Part of a small language model's weights.
Architecture: LayerNorm before each block, no biases in attention or MLP, tied embeddings.
Training: a variant of Adam for these matrices, 8561 steps.
MLP neurons of a small language model. Each row is named by its layer, matrix (up: input weights) and neuron, and shows model dimensions 192-287. Each number is 128 + 24 x the weight over its row's rms, rounded and kept within 0 to 255. Numbers have three digits each.
After each neuron's rows, "fires on" lists the tokens most often at its 100 highest values on Wikipedia text that the model never trained on.

L5.up1651:171145098145101127120095122151158123161100130116124075122162122141089158115117143177140151136156142212120103147149149125154121103144156115142134125139156129171120133155115082133172129120146116124148150135106149095167120126109150156130112146176161099171161142116112106083089116115125139140
fires on: " of", "1", "2", "3", "4", "6"

L5.up610:128156117157139100135106101137154101130140105147116153101142172127095123138131145153106141121151149143111167122156137124099162125100101139154163108129141135163132135157125116123168161120091169108127154157141170102138122137129159146146122141124156120133182130124114109064129098127108146154
fires on: " of", "-", ",", "'", "."

L5.up2098:161115094123146158140095105169154102138120123106169168118158142147147174115134119062114175142084147132171096170132091143119125188126133137134104108156177114164141110123097143104118100143131121119181137128089094114133129115160137152153152139175121139126107147152143121111091109102113117158
fires on: " |", " ", " —;", "0", "3", "1"

L5.up1979:146140110094140207130088114105164128122131130146115162090177112165165157119088134086162147190105136132137106161135108153162109115107113154157148126141076111130142135091131095076136092156130092138149138124055130154105095145144120116100189095148097109154127127142129123153120094068135134154
fires on: " |", "2", " of", " ", "1"

L5.up2486:132154136122154150114132111096115097117108142116129187097129122096125130181130125129176129093114141142171151158122145136053144158147137128121129133109105117155173103109144135116115117148115105090147137072162119143152109111106076147126114167127155118170149153146089144153129141123113124138
fires on: " in", " on", " from", " the", " of"

L5.up1726:108106121131132128095164156137125121165116084164132152123161116121116172142141135108150143133091164143154150183163129114107118130148101134139139113098135144175146101088081098113124124159121126157154139142098144128140129135119150101062098118133123137139177164148115189091109150146127131164
fires on: " that", "-", "ob"

L5.up1019:164138090165144150119103099154187104114143112115149175093170129151151175096125108087155156152122150099156114154108093149098158142111165103129071116141175125126166087144115143097121093157125104139176118097086133107117146133134128120145114144156152136143135147112101155109104072081132119139
fires on: " |", " as", " for", " the", " and", " January"

L5.up1853:130154113116143133125128127080177105113117119116124130122182127072169101094114166122115169154082146099121117130117145101142108123097158123172153128113154144161140136169139146116108126157158113120115157121117123134071108137124116086116151120140157117124142187166156165107129107132132179098
fires on: "s", "'"

L5.up2205:076104147139116147097116120113123113074102083132157111097130097131118117091177125120102109171134134098131086157132119128135113115148139153186125210168134143136104133097121167127117143148140134145149152078136159133122158120158138128120141165110119150125181177156142159104120155081120129122
fires on: "1", "0", "2", " election"

L5.up1721:115123126132186156110196115130152115145135069122148170100131138099172131113121175127173115159102192117146125138129129111127127095149158108142136165164140146124144133115107129122092162125127120152140138163080146156079135144121150144127169102174114116138157167125183170108128086151140131081
fires on: ".", "'", "s", "1", "0"

L5.up1117:136167164158145098152157152142104109167087144122135157156174153090131125099128120169152149120087110130119131147145144136095140150118161104134128110151108105112108142140110139113109114142124107163154177110137151105111140132152111106184144190183129109147163137125145189141146189127118135103
fires on: " |", " (", "1", "|", " ", "0"

L5.up1593:129138180105132175096125074144150126141098134112166128140133141145137145114115160083141128138131143140175102183149163113161104111151130093147131095126102134127103129118080112104132078129110156185161159170089162139118118162077121191101126119122143114106136139129150138122157126140120111141
fires on: " ", "2", "0", "1", " which"

L5.up2452:124127121157095127085145134108154142153110120157139128143115137129172165114142114115124115117156135122095138120135102142089109109093162134134130124151143105122143111152081143097123136132151141155164161097107167131135120120169162072144108085139148102118119184150102150138111120141111093153
fires on: "4", " the", " and", " two", " several", " of"

L5.up1445:083126145130162162086159125090137114156105103159161146130151172100161158092166135128105179157126135155154159121133127132149098132123169129125146132167137133126099143152108156093111119107100135165157129176089140123160130135095159100155159182148151182142134134135167163123114150100111110109
fires on: "2", "0", "3", "4", "1", "8"

L5.up1484:181124086135131172106134180157119121137130143093120193139109218117115138132103148132132153104092119126122160160120138121097120130093099103149129135089129117119115133165105093086146089138141189150143139147135134127143136112113170151151166143116132089149169123135139159183119090110092156148
fires on: "\n", "-"

L5.up2227:134145173107073107106108139122118122129101140096114111139155138097124195113150158130091094161106126154164104158104138124164107106134158122130108098151128153132115097114114161133128132153128135094132166111176144123155129090163121127145161144134187094213154156094174157177094148120102127133
fires on: " of", " to", "1", " by", " within"

L5.up1749:121089122087157189140091134134146110124144137112140159061152195122133161125169119085144179152138154128150114162095088139089105127084135146130119112137137135169130123105090131123132114128134102109141156113111099131106124106140105135146155147126089114145112118153133146114097113115137122070
fires on: "0", " ", "1", " |"

L5.up1693:169104118125158166132154087091125110107091144126122169109139158107176137116111123164160164122135138156150134166111128142137134160113123101144128150157127101143127119169139138098177175164113111152119136129130121150118110158124144092137179089142077109174095160161126153150124096142125155139
fires on: " |", "\n", "\"", "."

L5.up283:111133111118121115119110071166118118132111126123121115119118143106153089107096116139128171119112124128139175136044143143127169160124160102129138140146103099137105079155111138112168131158141120118136138129123180098134118123186145112131130113157104118130161112130122155130126127139108120125
fires on: " |", ",", ")", "'", ":", " of"

L5.up2473:145146118128149164126146099056130134091069120150117157103164127103170141131143134118145151167141122098165118127129119144132142121137128097162139142106107136130129123119098121077158117129148094168145129131092129160130123117136079113126175118114135147153119170152142146180150160090105181105
fires on: " |", "0", " ", " −", "1", "2"

L5.up1534:154174153105104157102107149132110141161138102158148156113134160146119133112116148110152126169103144121094125124122104115158128112099156128113117176133150130111146118134104109115143049122153138134133185136114128109155154141153097133133153142120141131137092084126155188156104114136121104109
fires on: " by", " for", " to", " that", " Tamil", " which"

L5.up364:146150125131104154118110100110143098110146128126133115125130155168103154136158158099112096110154141162108103118121123132128128155114106138125124157115141152136129105121150138127100113112131148129149137068125123129131133141104144144147123099126144154115178112179146091156097119131087131175
fires on: " the", " to", " make", " this", " for"

L5.up280:109115149147170162134156116115104100135112118160168170113122137144179164092162137117163118127112114097187164128149131112085182125124112099137148167122133141155146107100124139076108094117147134152179126107126165141136125158100125122093129110105144105149136152116099142110153172138131134139
fires on: " first", "-", "1", "th", " second", " final"

L5.up1192:151132104138134123104115139152148098149114091139136109114148142122116102086153179157141100124151161173089138127129145138106172180144094148168149117127181121159100085135109150148164139133145147100161152155142132155132128098122137108069146157138179141151110135121125148118067127118135170170
fires on: "th", "z", "d", "m", "e"

L5.up60:077141180096075178097136056152114117120106141125156110104137147083171152097091130145140114107120143150117065151151129148133178158132101115106144150127125093127166113136165142094139154157126138116182153097160139142130165166102085109133126127153147132197142144122115135141142165134114117144
fires on: " of", " the", " left", " taken"

L5.up684:135125079137152188123139102126141113143109103152121131154131129108128139159101123116153144118119121105121142121174144136135122113147151145133183171136104167131163126097100059086136104122133113156132109148092159147120158169134150134099139099139141119112179131112145151080123113147147163138
fires on: "2", "1", " |", "."

L5.up1383:113115137122150157107148092091113124076109125157135135112149109116154166153111101109150148182147177099198147169130140122121100139106137118147151165126102148156101131091121113065124112147143145164154117125080150184116108148130087113150151106125129155159190147153147143103129087118135153130
fires on: "1", "2", "0", "5"

L5.up87:162090133142127140083132136078135120145143136139125145142104111153105187114181164114107115144120119138182133130133113128153132119154129148114158120123175140147136140086084124123148154109119139146099122147074120086132144139099127123084126125113153088109147111174146159115112097158118087143
fires on: ".", "/", "–", "-", " which"

L5.up1063:096138139121155132118081110129174122120107156136120084078133114121096160147121135152098131126128118178120110124110139135143153093123106112150149127143132139146183126143153065126137112091098148099149129092156090069103141117142144107134124159158154077147126119128150152110102112127132145158
fires on: ",", " of", " and", "-", " ("

L5.up1824:126146128130113144129136138089131116144100135140122188127178130063122196121119131166134154130114138203138164162109144120156151105110151116135106157068141124135109100154145119110142116141132118127114143139100165135131129140121102108128159132150110105171156123159157160130123149138127107158
fires on: " of", "0", "1", "2", "6", "7"

L5.up1401:149163114152123100089156120112127147086112125071149140101163139118138137099171109121093121120106143093107102172151128094121130150106119116124121118102171098142179078126078116152163123132151132137123159129154138113117100115140138108128150136136160130130118121159136161133115113092122162083
fires on: " in", " to", " into", " and", " number", " only"

L5.up2000:169156118134155169094113105129153121139113168134156177121115163099161174107099103096171146142125125116150113146131146119123092159126106130136129168148104153146095103125094063059126174105125118187127121120095114139120108150106071151101137135136160108166150145135129133117122090098133140141
fires on: "1", " ", "2"

L5.up708:130125110164132117113100137167168100111117154126186150064151134115162117128138176133102147107150164141124119126137120123093109176111113110150131119126124134177135085080166119127108095111108125133137131076145158136083114090152155140125139113187134125126142173168108128130112161114115119113
fires on: "ve", "th", " second", "s", " most", " first"

L5.up94:128155151114105139127133115153099117153135098133099129092136134120111169133110133118141116154163151142150097149156111126163141102093116131138153140128128111134125148121084154138124083135146132138155145121104183130170181117153120145129174105112194079159131160102160130144141108166126150134
fires on: " of", " by", " which", " so"

L5.up957:128146139116138172113125097153167117098151094125119155113155143093157157123104135123140190150111186141114117144103124111141115148134126133126125108145122120155104131142123139088147123105154102113145158117053152129106137088149083121155153114163124128113129192131147159131141080097128106120
fires on: ".", " ", "'"

L5.up2316:083114102156125129064096139125105114158114106124147089123139143131116149129149124125081107159150162135138094132140157126142083121132133155170139156146161152164131117072160172146099124121152146131142136144155159150121136100112175133094171147159126142135089132128115173112076147097131110117
fires on: "1", "2", "3", "0", "8", "5"

L5.up871:140141105133131180118161117105138127121142134106100175129119114115115139125104107140131146124162113124094125186119110093145102128130111114125098160085117116142131130119115078109195112134114179171098136142132118113166126127122129136124184095138153078146158113146143129174143136130103116118
fires on: "\n", " Loss", "   ", "6", "2"

L5.up2078:140095161124125152116106127181138103129092122093157134164135157126105104101151124138148100126152129169130174155110109178139108171116136134137155111144179113165135120124110125162167101145136205128112144107143139109107136091143143100120167095124105112106079141135134126097147155153123162124
fires on: " and", " |", " /", " Albums", " &"

L5.up1473:112149142151138093103133129178149122103160162093142156112113128144107167058133105128139098127106116125168119160121107119137141155140188132145092133140137084105173097139090114116175095131122123105130144106102086120113138126167148137124114144131109173158171113158108150126069133081104102127
fires on: ",", " for", " in", " and", " released", " produced"

L5.up38:111108129152149090107120134171152104122116151145125109133127155163073154118142115130145096108112128124149150133126117168095162146105082140097104071164167132141131065073132148116146138164128144106151138099132096096128141159157164126126158164151155111095170129155106148141112087140103159157
fires on: "-", " ("

L5.up1680:120128133101112107117089117121121075107127128085157133132144124147089140126146196077158078088107140132140128125162114134153158109148132136119113127131155109123105140134091121137125123147107130105137121124151153122156132153127128127101127120151154154136129126144140158167119139132129118144
fires on: " of", " that", " for", " by"

L5.up2328:117092120135143109111114140128122099126141107119121137122126124179131082128123134060070161128121150096097104120110145119120106154114113157126115111112131141164130133107140141151123135150135149155126157123171112098113114128121115154120188158139112160106089100151145174116084119115120125103
fires on: "8", "0", "5", "3", "2"

L5.up2051:131132114129142190113154114142166123128128091087117103135135169088135135081093126148117151123122139138167095141147122170134152112116155112112117131114119083148128142155134125116090109177133108172175159153141116151103169135138096120114140132176121093148126166138127138151114153171142112120
fires on: " |", " ", " as", ";", "\n"

L5.up1275:132138151159095115109157165097144084139136165120153200127167158116139153145140109115133174121106140119111155151110136112138123116117116127155103141091095170159106113135100081061100135140118162133193149112134141149108115131134170168125118114163107099133170116168133144165089153075122167115
fires on: " +", ":", "0", " ", " |", "."

L5.up152:161112123119133122116133165111127125130103143130154184143126204119125132149127164166094103135152139147112129161166116140134163106140075083126154107098130103130109103137099141141179118128122156157138136127138115128122138125123133115098204079083189086138173123125146115178137150127087182122
fires on: "\n"

L5.up2412:146119127142129103133096087134156135090122124147112135113174117150118154073129117141148166144133118095112111141116113104137107144106167155125102178114160104133124086167151120073151122129156126137143144088103092143092137108136153137153152154168104120115113123122110141142087146118101152147
fires on: " |", " ", " and", ";"

L5.up495:089149104107128147130160013134170119108143104124123133093143117111146156076102150177185168145103128131174111144113126177147113124143152119114112139176087113121151142169139082081119109145133145144161107139097126144123148116121112153139192120142121139133151144153144174117162110113119124112
fires on: "1", " new", " former", "2", " Synonyms"

L5.up2117:133089163136152144052102157115114121159162141146131159126111136130123126141177128080128110096117133159156113146091132142069143149150127168148089135147139098150190090098112143103146118144129157129142136124119145159154133130150081105127133131175140165154133197177110161103096172133119144125
fires on: " that", " which", " because", " after", " when"

L5.up1845:129171160145092170100119118155153111139125107137132142116157150109156165167098124130113183109125123123151146129160155122117124134101110108148135185075123118149114139134142114107131138133131158156203135089128161154083145152137140134149151117159135091094142146110099126159128148153125119094
fires on: "\n", " of", "|", ":", " |", ","

L5.up2023:159155147122107150119091110163126093120118149107188111108123158155117164126132140123155111113127103119135154146170122148075163148137158152150116168128135137142109117138096130143117115101163140140170146128110123120123139141116146109089132134139177090129106154122140117161135144101121117163
fires on: " of", " on", " the", " two", " that", " and"

L5.up873:122123195106116153128158133098093107147124120139175131138150128140150135162104131106189122111132140116108056122138112141089108128141135141137118167173133113135123128146131063099145055137127161146133146111138115087157127147131096159149120110123146111138089144142159149198135163152139136127
fires on: " by", " of", " on", " that"

L5.up74:116126181125097101158092143126105144104180131102127142113129094147077127116112132137100104114106126079134122135144091134093186129085119105096083131078158097114152130143111173178159154126173104121129146132146139130156114127149165087118119115141140119119107148098129112129129140131105147140
fires on: "'", "s", "°"

L5.up314:168163117143110179131161145117099113151121127147128189134112197156121122146131124141116193129140115118152165156118151101090124132155096080182122171114142126117105121133099065079136121133111143165113141122067138149149147118143105161144163124139130114091134110134114145124121120131103159115
fires on: "\n", "|"

L5.up2225:144114146146099096099157153088138107139136123112106099110147104103124164107167108121098164167134181099130160153123126111128119175127119128142103156121141135170130131106097168089104139162137171135119135127144152127110150154198129060134135148180103174163137164112130180142098147099126125117
fires on: "1", " October", " March", " July", " September"

L5.up1074:143128133090118151135122137079137124128056115141091172101141193090143139114120150145135142151116117173136134138121143110106114121114146135169136130130131066131133134153125156104174145139172112132145132118151126178131117104157157072137173139134156114180134138125096139178107168117128155124
fires on: "\n", "c", "."

L5.up611:136123105092162136128137163204125131125137123100138130127160116115112151090121138134130130159116138158145103150104130130165136172156129132123133137131192126133161117118128128119167077127117130098095132115122138170109126091132128136059174134162105121137115137092085144135122134111093136186
fires on: " and", " al", " Al", " &"

L5.up1364:171158111123161161097127101134146126106124133127136135104094087122114152099141098154123129123134121082118135209087157116113155098107129122138170115130146080116147102099103121120157125127139159100122131125120145123131133099160078118096138102171082148172144145088108156120134117123121162121
fires on: ",", " |", " and", "\n", ".", "-"

L5.up1384:154118112151143147111108139169116133107136130144138145125100122126089133107153135131078093111140129092149137148129110109144153098099100086112115157111175101149129118129142164145160149115148162136102126142132108089119137089152127106141119073172125133128123145148124121123125091123110106134
fires on: "s", " and"

L5.up155:158150129123116133122127123123130089132145121136158077127167154115105174137139170144123134134171141141113098140127151132115129195193096122166145132115136169178135099154123103119148122151142144136160148139141099150167151126124072130096122095134156131121149157156078122129103141127111154150
fires on: " the", " to", " him", " not"

L5.up2012:143156113116114130110106125142176084091129132124153132124109172126141162129092124084134176127116119079091107135121132098117104123112134096159113132105113153147138081105134093089135128177094149151173150135112116148118113110138117161103156146138109168132131150177144120134109117104123093145
fires on: "0", " +", "4", "1", " ", "7"

L5.up42:120110150100121189080124089102094130105101103082184125133126119151132144135103129122109082110140120161141109144136152161143131119167119122105128095137141136139143126117147143118160140169121142112152131117134132108149174167124110125101120127100165129115127129144140128132111165126108111152
fires on: " of", ":", " the"

L5.up1832:113128114151149142061095110100100116126133121136144153128110115152103139125188112147081138176144133111100104138127127104137103100077100146130140070137168127117114151087115158118131135139137157135146124129154115098154115112162150077133106142165085166118140140136096168130106116089106134146
fires on: ",", "2", "5", "3", "1"

L5.up877:087097150145118123069114113114124096124133164183133133095114117163136164136152095075066152137151114155101120175109129115127127140141142131144088127152165114165154149078115161122127127137149166073124161150154137113109142151152137130117139200157101138093096117111131160096100117094113134146
fires on: "4", "2", "5", "3", "1", "6"

L5.up89:144151093099100122112096116113174115095151139161129124131169168124128142135123146131175147145150158135123155134133109137136132161136124093184138140100106140152138097139148095062158139121131163109178121115097108127091082123135127131116175128145110152152154121154185139168153159122125097117
fires on: " ", "3", "1", "0", " (", "2"

L5.up2310:113135102131095125100109164135102107151107140157137125106114116086134155125163111160140106130138128151144154154131112140140149104143160127092142135128193079139080144159151155131132159095127167146119119148174129101139104117142133130082106130149147120193160119135115152145117171119107088128
fires on: " the", "s", "'", " as", " and", " also"

L5.up1408:162155110168164179124135088150160127123117130118166152129142172124157145117121121167155152121149124154149109183174125186191121123113093064132128118097107119130118160125142080083119137101139135161144141142128124134122163121143149145109122103147149113141136132155152136127136151152129135136
fires on: " ", " Loss", " votes", "0"

L5.up1683:094103093101129082120133142113114107131143146150124112121141144125099143105148109097128142173149144136174171128150127143096137174090132149145138123125136116136173100130100154095113099116129150112129119131112103114103119123127131132074162157113129163160096131108074166142126152147099124122
fires on: " in", " July", " September", " August", " November"

L5.up2357:121127134096124155070141146175102131139137120108143142130116190081093143180126116148087096136099099130106119159141125125096136100124098103182109123101121134146128124091132124116163071151122200135141150115119126134144120124120135133125148149124151099150145109123126146165156111128107105183
fires on: "|", " ", "\n", "1", "2"

L5.up2381:121109129149155127119131110148158110141121141100148181079144141100136121072132136096152166135116140144148102153130052176104141175135144158138123128128138109151112086106113145095150118145143104121136170122112100130127168087153129182162110140125116146141103122149100167123102123103112109135
fires on: " |", ";", " ", ","

L5.up1841:110120132134158127115125150143141121147098136132142179096147124138110143129140137115137126153116134145159130176132144130116162142077137134135063117138135145159139105092102124097139118128100128104134144110140120119140129137150158120140105162144129142149156163168107177126132144095101137098
fires on: " in", " on", " during", " November", "9", " ("

L5.up2137:134147113106095165153141120166165100131108139114119134146119121094130180071143135167153180122118126153139154129145201149163162083165154100160108095119129116162143125090146093117155118125147118151157129114072159099153139165133147133145142166185125127157157136107142155141120146122128116119
fires on: " as", "2", "3", " (", "1"

L5.up2435:140138156101153140113122141069146111091093134084121155131159127100150121133150111125162103136145173127161128117120104144127149143136139119130124162120096132122098105110151092120100141163162104121149143105147108117110156136171107075115092143157123127134137169132127157177114081090104134087
fires on: " of", " on", " in", " to", " the", " as"

L5.up1307:154122111104159166144162158103138118109065129123135171119117112136124133116094128136073164126157129190130137143123178186108134149097139100150117117119109114135116134168083123150143173148117158115150129135133124115143146130146072096136156113163129132106120136111118164118149138114095165107
fires on: "\n"

L5.up1639:126089121143159148094078085151148107150138161146095054135120162141066135134141091124134117148180132170134152135158126127103143111140087137124146115137124114157166133108080135120127112143102182083134138130105102119125108114127138107129128099156168164154145101174102114131140156130120164143
fires on: " and", " of", " or", " at", ",", " /"

L5.up1072:102129121136136118113097083070117135115107118094124130129167133083138136140153095156169130130138111122094112161110101110145152164121117128151131123148127123132153112136129117120139144125126149083143161103159121134096135099150118089121148153162122111124182119149110127153107109111139158078
fires on: ")", " and", "z", "h", " in"

L5.up373:143126136104202175145123089126116118138114121120118135123151111093179104112092119135201122173103182109142119131109122120136118146099113069125162154175153129139128115120131130072114121140152160121112161138100125117042144124124115139138150117137141132125134143126165160126159093181109146119
fires on: "'", "0", "s", "ret", "t"

L5.up580:151141106133136152136120135115132111097130161148121107114130124133145124125131131078156103123158143134111105150132094162133171151103128132133117123131108137128116121098136126124097150140124139086133131140166066115155136124144095120134131152132150137134136123117146134183107122098145100090
fires on: " in", " of", " on", " at", " for", " between"

L5.up2260:101142160137093123076150134111111110108164137136140143118130107089115134147152162118158156143111145125129128166126098139110119141150121136135099106129104157135146138115144156097164137139118128121145152141161113141133133139170080118099133089120152164169128157148087172109114115106121177151
fires on: " to", " that", " him", " it", " as"

L5.up2434:127094178099134159129148108103119126130096089089173138113098125110186162124131162127162138162147157142155106116133131130138131116160134128127141099137097149162128132110106145131158133149146159141132142165097128145130142135132103114090136156099134139101150185118101147113117091115141146122
fires on: " of", " to", " for"

L5.up1055:134161118156118107110127125148155136133120109157143170147109106124118118106146131121142138122127128125113131170101137099096165139198159136142108160118188087142138075152138128112134129112149116161133146150170098140103108103146128110158096166122117135139127086166161133113111140081089127150
fires on: ";", "ails", " Texas"

L5.up436:158148128109107188091126107118122143099089096100109164112144121109154148129151101157152185160133128109175145144148145136125146104123090101124133110116130086102127146126092150115143175134140124156143141150105150140144159113146115114133178147149120122163133130071071127141113131100109131100
fires on: "\n", " |", "2", "1", " ", "4"

L5.up174:100113148170098101070123145100125117149088132134124132136122135146119154160140137094066147158132129148127114113127128081135098154073094152153126147108128124159137143086118172136120159172150159110142148124154090105134137142155119099155133172120108119097102161112134151149095126095133121135
fires on: "9", "0", "8", "5"

L5.up2128:113148100115102128124141099181170132142131089161149106108126127095132136110115143158100093163162181141137140134134143106095110139114106145152123146154155099135154100122178129117100073129137141101164167117129169151113127117197119143174138133145118099153131161143136153092140121124116120164
fires on: "s", " second", " or", " and", " of"

L5.up558:095141137113168124133128134110137098153102110131134177112149143113167177135135155131133138133150169114167127127121160124100111125127135124150145125110139138156115116110084128120132129164145111127146145167133104152126128142115085174113128095158175148143158168119105140106137115103117166154
fires on: " of", "ob", "&", "og", "ost"

L5.up1771:146135105115131108103130154141114128156162147138121143082126149061139178123170114112182114129129123120120169185093127143118167156150189086140129151089148143107124088091149080129143156123125155141141117101125126155157127110123171133103106130121123066138163114123084105141089125114129105160
fires on: "\n", " as", " also", " was", " he"

L5.up1740:090136182089128136101134105074148112134094144132143139105159157133141162128138141128128128145126144119148111122141137104065130133106150135143133165149121130142144138145122161124103128117123167095148138113174112161160132127116137140119117158102144096172109142139097155104103142129116117138
fires on: " of", " the", " its", " that", " this", " his"

L5.up1532:159182125140179151089138141130123112149172106086118171109123132121128161133175123113130096122113114106105149148109110132198146106125146112132131127117151087119113081100116129100114088131104177091117139103150110128114162148123049143141106131116119150175141114126150142160144100118111138102
fires on: " for", " from", ";", " For", " to"

L5.up1389:160150198118107143092113103123122107095119159131130107114127137140162141122101123108161085119172139115117067118104155129111147141095181144128148163161098097124130108135130123120141042128115140104138125100168095127158125143154102133119114128130146152137100119153114125163128120092107124136
fires on: " of", " to", " the", " for", " his"

L5.up2370:106116108084144141107160126101179110102092122122143143139172152127169152110142122099133178165106169102141132137135084154169133153092162108193118134112094135133136094144126139131152103159147091119166154129127105193153111087136140116145148134131096121151115160161130126136122124131129151134
fires on: " ", " |", ";"

L5.up1306:129133132122176150106130090177095137140135128130143119076147104142125156142146109075187124163120142117160155153109132128084161149116155126164129097165136100125131126130118109129116147131143109123143141121092099111096127116173128160087115137178120172108138129147135141112087113094134131126
fires on: ",", " |", " that"

L5.up2262:093134128099133171115117172113146074145111116130157150101137151091164126149162156135098134108119149177117134121139121134136125132124119139156145110162166131176168104106142129143164128128090112100107116114124135145130123134114135141099170128148149102142101150114135147150131120116130151129
fires on: " with", " to", " against", "w", "d", "e"

L5.up1974:151139115099157188091104105131152122117115129129146100081141137131161107140079156126128114132108125155154129091152082162123116121113139144164150179176129114133110110115174153092084107127106132087124151099148119110124127159156104122159178156156107134170098101127149120131101135124107099083
fires on: " m", " in", " g", " at"

L5.up2436:156152148131140128115122139152155133129143122135137115098115121112127141132122113136151208107115120106149174159083157117085134133160162104138103093146140119130167117174122144132176139143113090141129111137113134119110143105178140149137111123178072142192161163100097147105100109060102125168
fires on: ",", ".", " and"

L5.up109:115159103136138114107108114094154135140138126136109137106128132092125130101169115133115133131097152164131128145152122103132166158071127138135122099131120082142175140095107146130123151158124146136143150154104109106130115127104146113145129112157186125195127125143149120119140115120127154112
fires on: ".", ",", "°", "′", " /"

L5.up2533:135120165103117200099160163102104133114093133118131173152117114135147187101144135124160087125118124105185119132141133141138159115141119106148152136144116146137114142141138138103120117139112143093104117090164136176117123138149088116108142124123140136139137164136105128162123134125094118109
fires on: " for", " of", " about", ":", " the"

L5.up1796:090128147128121155122112132087156137120098114142115145130143174132134115106149112137078163153133148144126105119094096149097111112132134150130137131162131143120117152161101141107146083134124142097141130125133152144146128164118116053142146119162163148123088175131121158133114119137111137097
fires on: " and", "4", "7", "6", "3", " by"

L5.up1102:136126163140117169113131154132130107114161139118132135143184137104133156118133121120093131136114096144181139134135134091144108141146150090103123127105127119155083161110093114136104128101118111172199147103116155084118173125166096127134117078165126103140153179146132151116137136119125159087
fires on: ",", "5", "6", "3", "4", " |"